config.toml
n_layer = 14
d_model = 192
n_head = 3
n_kv_head = 3
head_dim = 64
d_mlp = 192
vocab_size = 512
activation = "swiglu"
norm = "rmsnorm"
norm_place = "pre"
norm_eps = 1e-05
positions = "rope"
rope_base = 18800.0
rope_fraction = 1.0
qk_norm = false
attn_scale = 0.125
bias = "none"
tie_embeddings = false
parallel_block = false
init = "uniform"
init_std_qkv = 0.0361
init_std_o = 0.0361
init_std_up = 0.0361
init_std_down = 0.0
optimizer = "muon"
lr = 0.00991
lr_mult_o = 1.5
beta1 = 0.95
lr_head = 0.00615
grad_clip = 1.0
warmup_steps = 200
schedule = "wsd"
decay_fraction = 1.0
decay_shape = "linear"
final_lr_fraction = 0.0
batch_tokens = 32768
seq_len = 256
doc_mask = false
z_loss = 1e-05
train_tokens = 237600000
steps = 7251
dataset = "wikipedia_en"
MLP neurons of a small language model. Each row is named by its layer, matrix (gate and up: input weights) and neuron, and shows model dimensions 80-175. Each number is 500 + 25 x the weight over its row's rms, rounded and kept within 0 to 999. Numbers have three digits each. A neuron's up and down rows have the sign that makes its largest values positive.
After each neuron's rows, "fires on" lists the tokens most often at its 100 highest values on Wikipedia text that the model never trained on.

L4.gate13:488516525486509510505535511503518497507485505506467533486531535458461475488481505504448489490506474508534491473502448508479500473499504509514454499514515538461544510509469530462504535515490519494476528523520536457523509549493501503508488484486531523470448488532574561510527457532496479525
L4.up13:470511531452512499495483507508489485511481516483505482470520559482537523473479530497482468492501505524484499461443493504468451498554486450480506499525515481483485527482470525487552461493479482499482513515522502462549460440484521486487492510497484463536443483440501523503490509533449482493
fires on: "n", "es", "ed", "em", "on", "f"

L5.gate159:492539501467497533478504522464460505514513492464482514518518486512543470513513486493524531486466515553490452483532518509525502527490517531547494494507522531493447438494473478508491500494498498493530475514496486476498510489481516498488527510513533520498511464524527525549535501491516541484
L5.up159:524506487523509491471500511496499468483472512558507541552581538463512495495539543516518485478460485500510508506498493503493517501467502513505505494452528498479462500516450441446516530493538498479507486510490480522496491502490469453523471531496518502498517508455482437501496531478492489456
fires on: "ur", "i", "um", "er", "uc"

L11.gate10:517471540492539482474495527515513513490524463500533532536502466532538472497489509494527543471480468512514524480533493515520584528532506461480487514485474502507475538528514520505514476501488510500508537481474533488508533546497553467492457534503464469488498491520413540507447482491521528508
L11.up10:502477497483480519498501524538507548480518509499512509501534470548525509530515447534488491536511488484471501484473482522477502498501535508479545493519547513527496503478498529460521488468491527481463486533506487502484495490547484477494461522512496486518546482526503514483540485541513506533
fires on: "wh", "h", "ro", "of ", "to ", "er "

L7.gate143:510524500474498507508496505512494438527503521518465479446530491479497470461496483472496524563478514486501544506499473542509462557516514485539518522505497505461442517498478492502561526488513525500473506470494505514562477494493516503476486479520517504528507461518502475500515522496486518481
L7.up143:536506506428506473505498523469476484470492489537488512488537494472483465538474518503536486476497501496502491486541500513578485493486485519494488490482503519489501455497478497478487500499509552493492529490424474531518536553478540478486546498479516490519495473494476490492510520517527478474
fires on: "k", "el", "i", "ri", "g", "ur"

L10.gate171:474502475490508488523484461499484479494465492499473478497504487507514458500496565539495503480542458535546476517508520497495470459482488524471506548488450465531509531503467531487563496494497495501459537522528518480520498501467468494514502512484493500500524488488530508509506488511530479493
L10.up171:497495504501468495509532478504476475477479464534511467475536495482507487490553526490466510490480507517484489533551591525517504508520536497508496499477493500492531531478500481520555510514531470490481513502545459504527494507463520492480522467514511516531495469501509498454521502479487455460
fires on: "o", "en", "h", "y", "bu"

L11.gate11:521476513510494444511530492473521502474544499503491516501505457484501503524458512519511523531513530480528494426466481503485483522511506561497512522542499460489509496425480506493517467478462491463528485539496547491496508478468510485449528506501471492519507480535520483508495499491515499530
L11.up11:510491502496485462526504471548510483503489542490480512496469470518525514515515512463513467503484510489464460508556529508487486483499492507512506527548478499511497487506544457468511456494487512494497519537504482472484477523507536473467549510459469524555492480489506517478514516485496493516
fires on: "w", "l", "b", "or", "ed "

L10.gate147:507517494505506490491504488483513507521468511510509509505505443452516473509536506480455473453502446550530511514528458506524452462480549507485493540516521517568525469496501522493536521477499487456491530477529442490466497521469509457487462474516513534502470484508530524503482480522486520486
L10.up147:448470470481489497505467537559482494468513514506493480505478485539464481522464495517486520494527499503491499494547523554499512477467521461503516540443496525494462541474511507509488473482502494501476461505500415478552510512538486510499452519492512476531502470480477483510498493498467505504
fires on: "H", "h"

L7.gate121:486508492443481464487525523500489530488479450460524540479474505465495480495489508451501467471511525513503482516542500481479507495528504505557545500512528461491511526540535499468531495528467492524491506550527492504449503509455492552504470499508500507509519526513493549482526501481479432522
L7.up121:517478479508524484475515538503477511535528485512527523475487454474505547474495456482504528503513495485510508498497513488501490512502478477490504481462531468527480539523550500478512458502490488499474531527535481470511507536475508490494478466481503497549531523479487492553537491518530490528
fires on: "l", "er", "z", "n", "e"

L6.gate96:478503507508492489479508509504531512522494471520559500511483517489495526533475516499521456503541487517461505517492476477541478514459544490507534555481475480480499495484510493531468508467483468524473496504488479537511541489506518532494471474566479492515492468502484556508506481506508506506
L6.up96:514539501526515516515531482466462483478516504494501461485451503516487461476509474465463475528498508522509497499497527486497503498501491518476489464494550486514503503513506527549465480530512449508475475470510509474507491546460452479479488495496504453529514463514534458529470491519497493493
fires on: "st", "ar", "en", "man", "ec", "or"

L7.gate23:523497513510501425518526463517496552482519510499468505511518495465500491501517485509494525512511500504517524514531461482519455497504455485504468532458507480521437507490467480506541473495508517469480466490482529475501473560505491534490483509488478490548544491467497554494490536451509493508
L7.up23:508526510488487544521500495500476494499484531503543476484507555426483533483488493455497496501486525505525469505474499480481509501444500501493516527505482503525490512495544509487518484502515512449494529516536475517544502463485482480506520520496468530517540490507478466530498531526508512521
fires on: "e", "er", "el", "ch", "ed"

L10.gate157:475531491502511487546449503469499564512511509527513503481486507510469519437479482495498530516498474484510505494500554516529487509491509507502495483511530501526500511500473459510503452493491499513493498521490461485491505496470544534536488506517542497491508475511493463495478464478498511531
L10.up157:514547505501530522531480472468482502459502504496483475491524487522533482489503493536467527475469426504519513476496468492492486455501506488519551494467500499464488530490532498518506511461446485529464503518491495447533518529553466498510506461522483480490489511517508490490504493491508519508
fires on: "and ", "er ", "on ", "of ", "e ", "ter "

L4.gate27:528529489493441520490502479488430547532463531505456537527491439495538513481514497482523464485483492502453497513532503479467493489489489514520462495540509532487542521546489478492521522488496531499536493535540486511487480512501464454472472514483509489514509511484489544497503500458504500494
L4.up27:513531490464506475485512481510497525457487480504469459503460501496472522533521520465494511515502526494512550503527504507526497515513497461509530546514521530470516520472551490505468481508495503505521494481533487484534485500504497492438461502505511507515503486466531554496488461506469485518
fires on: "or", "g", "i", "e", "h"

L5.gate115:501529475515487458510468510526457507506520517498493509522507493499485458542511529483483487495506474514527482520497543505506509534469475530483466516549480507495480463488495510475488513515476551491482473494437540504507512502514500490510527540525514523529520478519479537493508514519491476506
L5.up115:511521510493507529526469557510531455484527522482474493547539502507497484486531489475487457545538510494478478530530502469494493542469481462521451495489541497479504486489516485456507553509516483516492513507502481507482508514484467535492503490513504569506506465461476500504452534476491506483
fires on: "b", "g", "w"

L10.gate64:485457508497516498533480548470506542520526469476507533517548478530496480462476483518505502505501483507526489508537479469486501541532484469515547499504517479503484528489512542530500466476494506476518523507494469509506477520488511489515464498486470510457518468520464464526479526463508501511
L10.up64:452512507475504529537460503513493530498529520497518495474547484520510458544462493504516472551453500492474524509501500509485497481472502562508548497520520522503480486510525514564509461485497533488498521493494489484522534500510490451523484494515495464453455457491480452502500468478520500512
fires on: "in ", "of ", " ", "er ", "e ", "at "

L7.gate180:507503483478525525517489488483492497511511499525515478524513523477520429540490506472506515551487496494514508494513475493496481496472508464491540521446490479515552543472472502491515542519531488533445530532479461527519507537502516449499479467538494513546488464513470497512484535519486498475
L7.up180:521458494499469540560492504497516490506519509485516519495507534489494479518470489483489482523456513469472499510516549455503471511488553502465536520525500515505516515504499514503495527498537506505503505471525498520485509507458515498478517487532455481479524466524522486505477533516526499577
fires on: "n", "an", "er ", "ing "

L5.gate177:498509528534504521501502519499496477491481480514456500504508498470521464474457531480535521509491491491520464487527497495546505437515486522544527527482524522492499462501483497500554481485499496517520489524513525533557468506479542545540504529587512476457532499472491537529535505501516507491
L5.up177:479484524480491484470491425534505485505511517512487529513536515477481504467508515484494498508491490480506527471512532464497506442451472503493525542498493518500497477482518520499548501482470518519447502503519485510545492476469477487525501475498478527541499539443549500515462504526509484507
fires on: "er", "i", "s", "c"

L5.gate60:527485520529478518535487499486476501548493517489522505469520458502494525514518498493478521505566499514526497499452481492466502478478494484501490520444532504481511507502505508509490517512533468506480480469525510499456486547505498532502514489518540511517458469496559497554491549480498512443
L5.up60:492432520543480491483491517501497499471515510493518486481473498539521565480505506484496506503495531531497502478477505506484502485470483543478488483500529515496553509504532517468522505498487463499467530541519493490457502530519519529481528527527493531484473451549530504527501516493448528512
fires on: "l ", "e ", "ter ", "ic", " ", "c"

L11.gate155:500540493478524463513513492491516542520491506459509491530517497452489486510479492464459516485511527485493499467486507461499455432496439468507518516538497510531527507491538504472463505502532535544462487491470471504523519462478470536539492531468519489485530448462479491510480497504454467514
L11.up155:539514538538474484509492514507529474533485500518460531464477489480468482481471506504477470477515526509482492505537496474510486488495523523550556452531477533511487500481486479508509498481485462513525486523524481526489499549474513501510464502534517535487512506479522493512499522477513496483
fires on: "6", "7", "4", "5", "m", "1"

L6.gate141:519542542470491546470518508514494498499439510510500482508492546479516475547543500471490536474554480519516466439509475541434487539470486506520530499471511476483499483474446494518515496508529501496480538475490506499504523526501543508491517488507508492498528487515509487514514513500438468478
L6.up141:528549466529481526525524503502509513494485526517480483487478527512472555518432501505491519571505508511503490532531509519486478532547506535459501499515506471490557543519562498484502496486500515496461511463507503473465495485521516492548488490520498459517491485526496492471510487503518517445
fires on: "an", "ar", "h", "n"

L6.gate86:512491463525536475454493538508526481480532439537489525493495470508556475522493536465500503513511485519524485472503515521494458465511526508499517513515493519475481549504499477475517527468461480528476469515479495463526517498453542498506513513523501513495499486474496526535487507455477505493
L6.up86:497484541507528497489509485478455469466534522457455475485524479498476491517490502522545511488546504468514486518519467523494491469497540488493499532494494499483439531504520482457514517461539514499509482460495474496453495487490487517497527490485451499501489502504462525496537528473476472543
fires on: "e", "er", "si", "v", "n", "ov"

L6.gate3:520495527483489528481482527528487560487534488518533528456474501463533489531495484488486490526506511541439468512453480513453514524503508478548437513498564500482522520478509483504512530525508544500466546532464505482510503521488481504501443514500459500543479490536475524527485488481523505509
L6.up3:514512508489525524475492554478505519481490480476520536481493501474510452504506489460461499534503542465510506447487468530453475498477507453478535474490478529502514479456472510509481502498517534533455478489483507464477509512537472497510498483466475493501533503477519445496537515479481498563
fires on: "ad ", "e ", "ot ", "t ", "as ", "s "

L4.gate43:484488539522461507515498481475476478520497485531540497505479468473476508506517485481516479508524506506476509507484493492471473468500453513526488479505458459526483524474496496522484474511472557474509498526458514466528482520518512481526471501511544494524516479506440529539500538476501535544
L4.up43:484484463509518510453484482494471480493512494496497473508475569508473453466479467458488474514493488485517517508551490512449473499487490527490530483490522495526464505495446493468492518515503532547501518534447506509522450535509493489478504538515514501485501493493464498510538526514480490569
fires on: "to ", "ing ", "s ", "e ", "by ", "of "

L11.gate154:526521465465497518546502501456493458460496512541506518517474495447517529518508495467511475470484459479476515498495442462448502477538508481495485457513509523481497519491479484465508501479501488512495523516529540482510558511482512522494504497455532506471447512516485536523467469518503512494
L11.up154:508484474475492438509536504520501528502493504500471492499464546475493477506507472487515524519475509462522475506496475520509436515517455543458521496507436465464488521503477526462500491524510497493466526478486510517546519520489494510521526495464482510512428511522526497540518482503518453542
fires on: "d", "ed", "er", "di", "n"

L6.gate59:539480501508491525466519514510514533465528448468499515504495496463522454515454513470466506472518526540481523495507544512491485490475490526536481510496515469514531538542507463454542479537526463494456480532532494513510549506455526556504509537466470494509532530484510555486484504516533482485
L6.up59:476495503540476529545502507484478502479493482486518511486495512477504496476540506455448466507507492449559519481500519527481504482453472510541513474493480498467500499548505491488476475501475530504497476523459513484526474521538482509490506506489464490514547511491498518499511503464476479548
fires on: "ch", "n", "is", "er", " ", "al"

L11.gate48:492476479550536491509452497434480511499516502497501493505484478486511504497530519470505495468483467508491487502473471506488519501488481546480497517516524512493471542491494504486473519505474506448505531531465519474492520480518445507477501471509498487472516520552508504483495513518488511500
L11.up48:528519524467475492494467477511482492524523549530460478482518543514517511520519523503527506528547487495493488503518529463505479534493487521478457452522522534444480495482527488554534504518495461503521550531493501470449470516501506503464523541482483522497485482457490506456508550481493459516
fires on: "p", "b", "r", "w", "t"

L10.gate46:495481475520510486527499469519485544502486508510518529539469480476495486497486517505511508512492547483527504541561530505495503520488451540519533516479489541531513483498495456479494511526532497445490510534486517471478502459516459444510532546506497514515502508506488548556531476506513483519
L10.up46:518450531488538504501485512482501466458456499482514506483444499514522550570503505456474488515503537499534487539472512517514504476484469533534489495499548502476508481522483487522535486521511526468502479489483504517484485482526488459461493490470502496528521476510479479548476505498524473475
fires on: "e", "le", "ic", "st", "k", "ard"

L7.gate71:497494500479514501489546497516506477484508535521538484536483516477543451516473522497516531548493500473499531461504487473472497493507519502500519526455490505549460521491509521499468504545521499454481526506547514489527506496530483499499502504487461480512483548480553508538491498549486526510
L7.up71:496531513473521477526508535534464469476466526527510519504453521548481501505458505508492516475541519510505488535520462491477501513499472509508505495493478447497486505497495515488536521520523513467494489520461498507497476516481489511482524532503505490469495496522524502522514479478507442511
fires on: "ar", "f", "ic", "18", "ard", "a"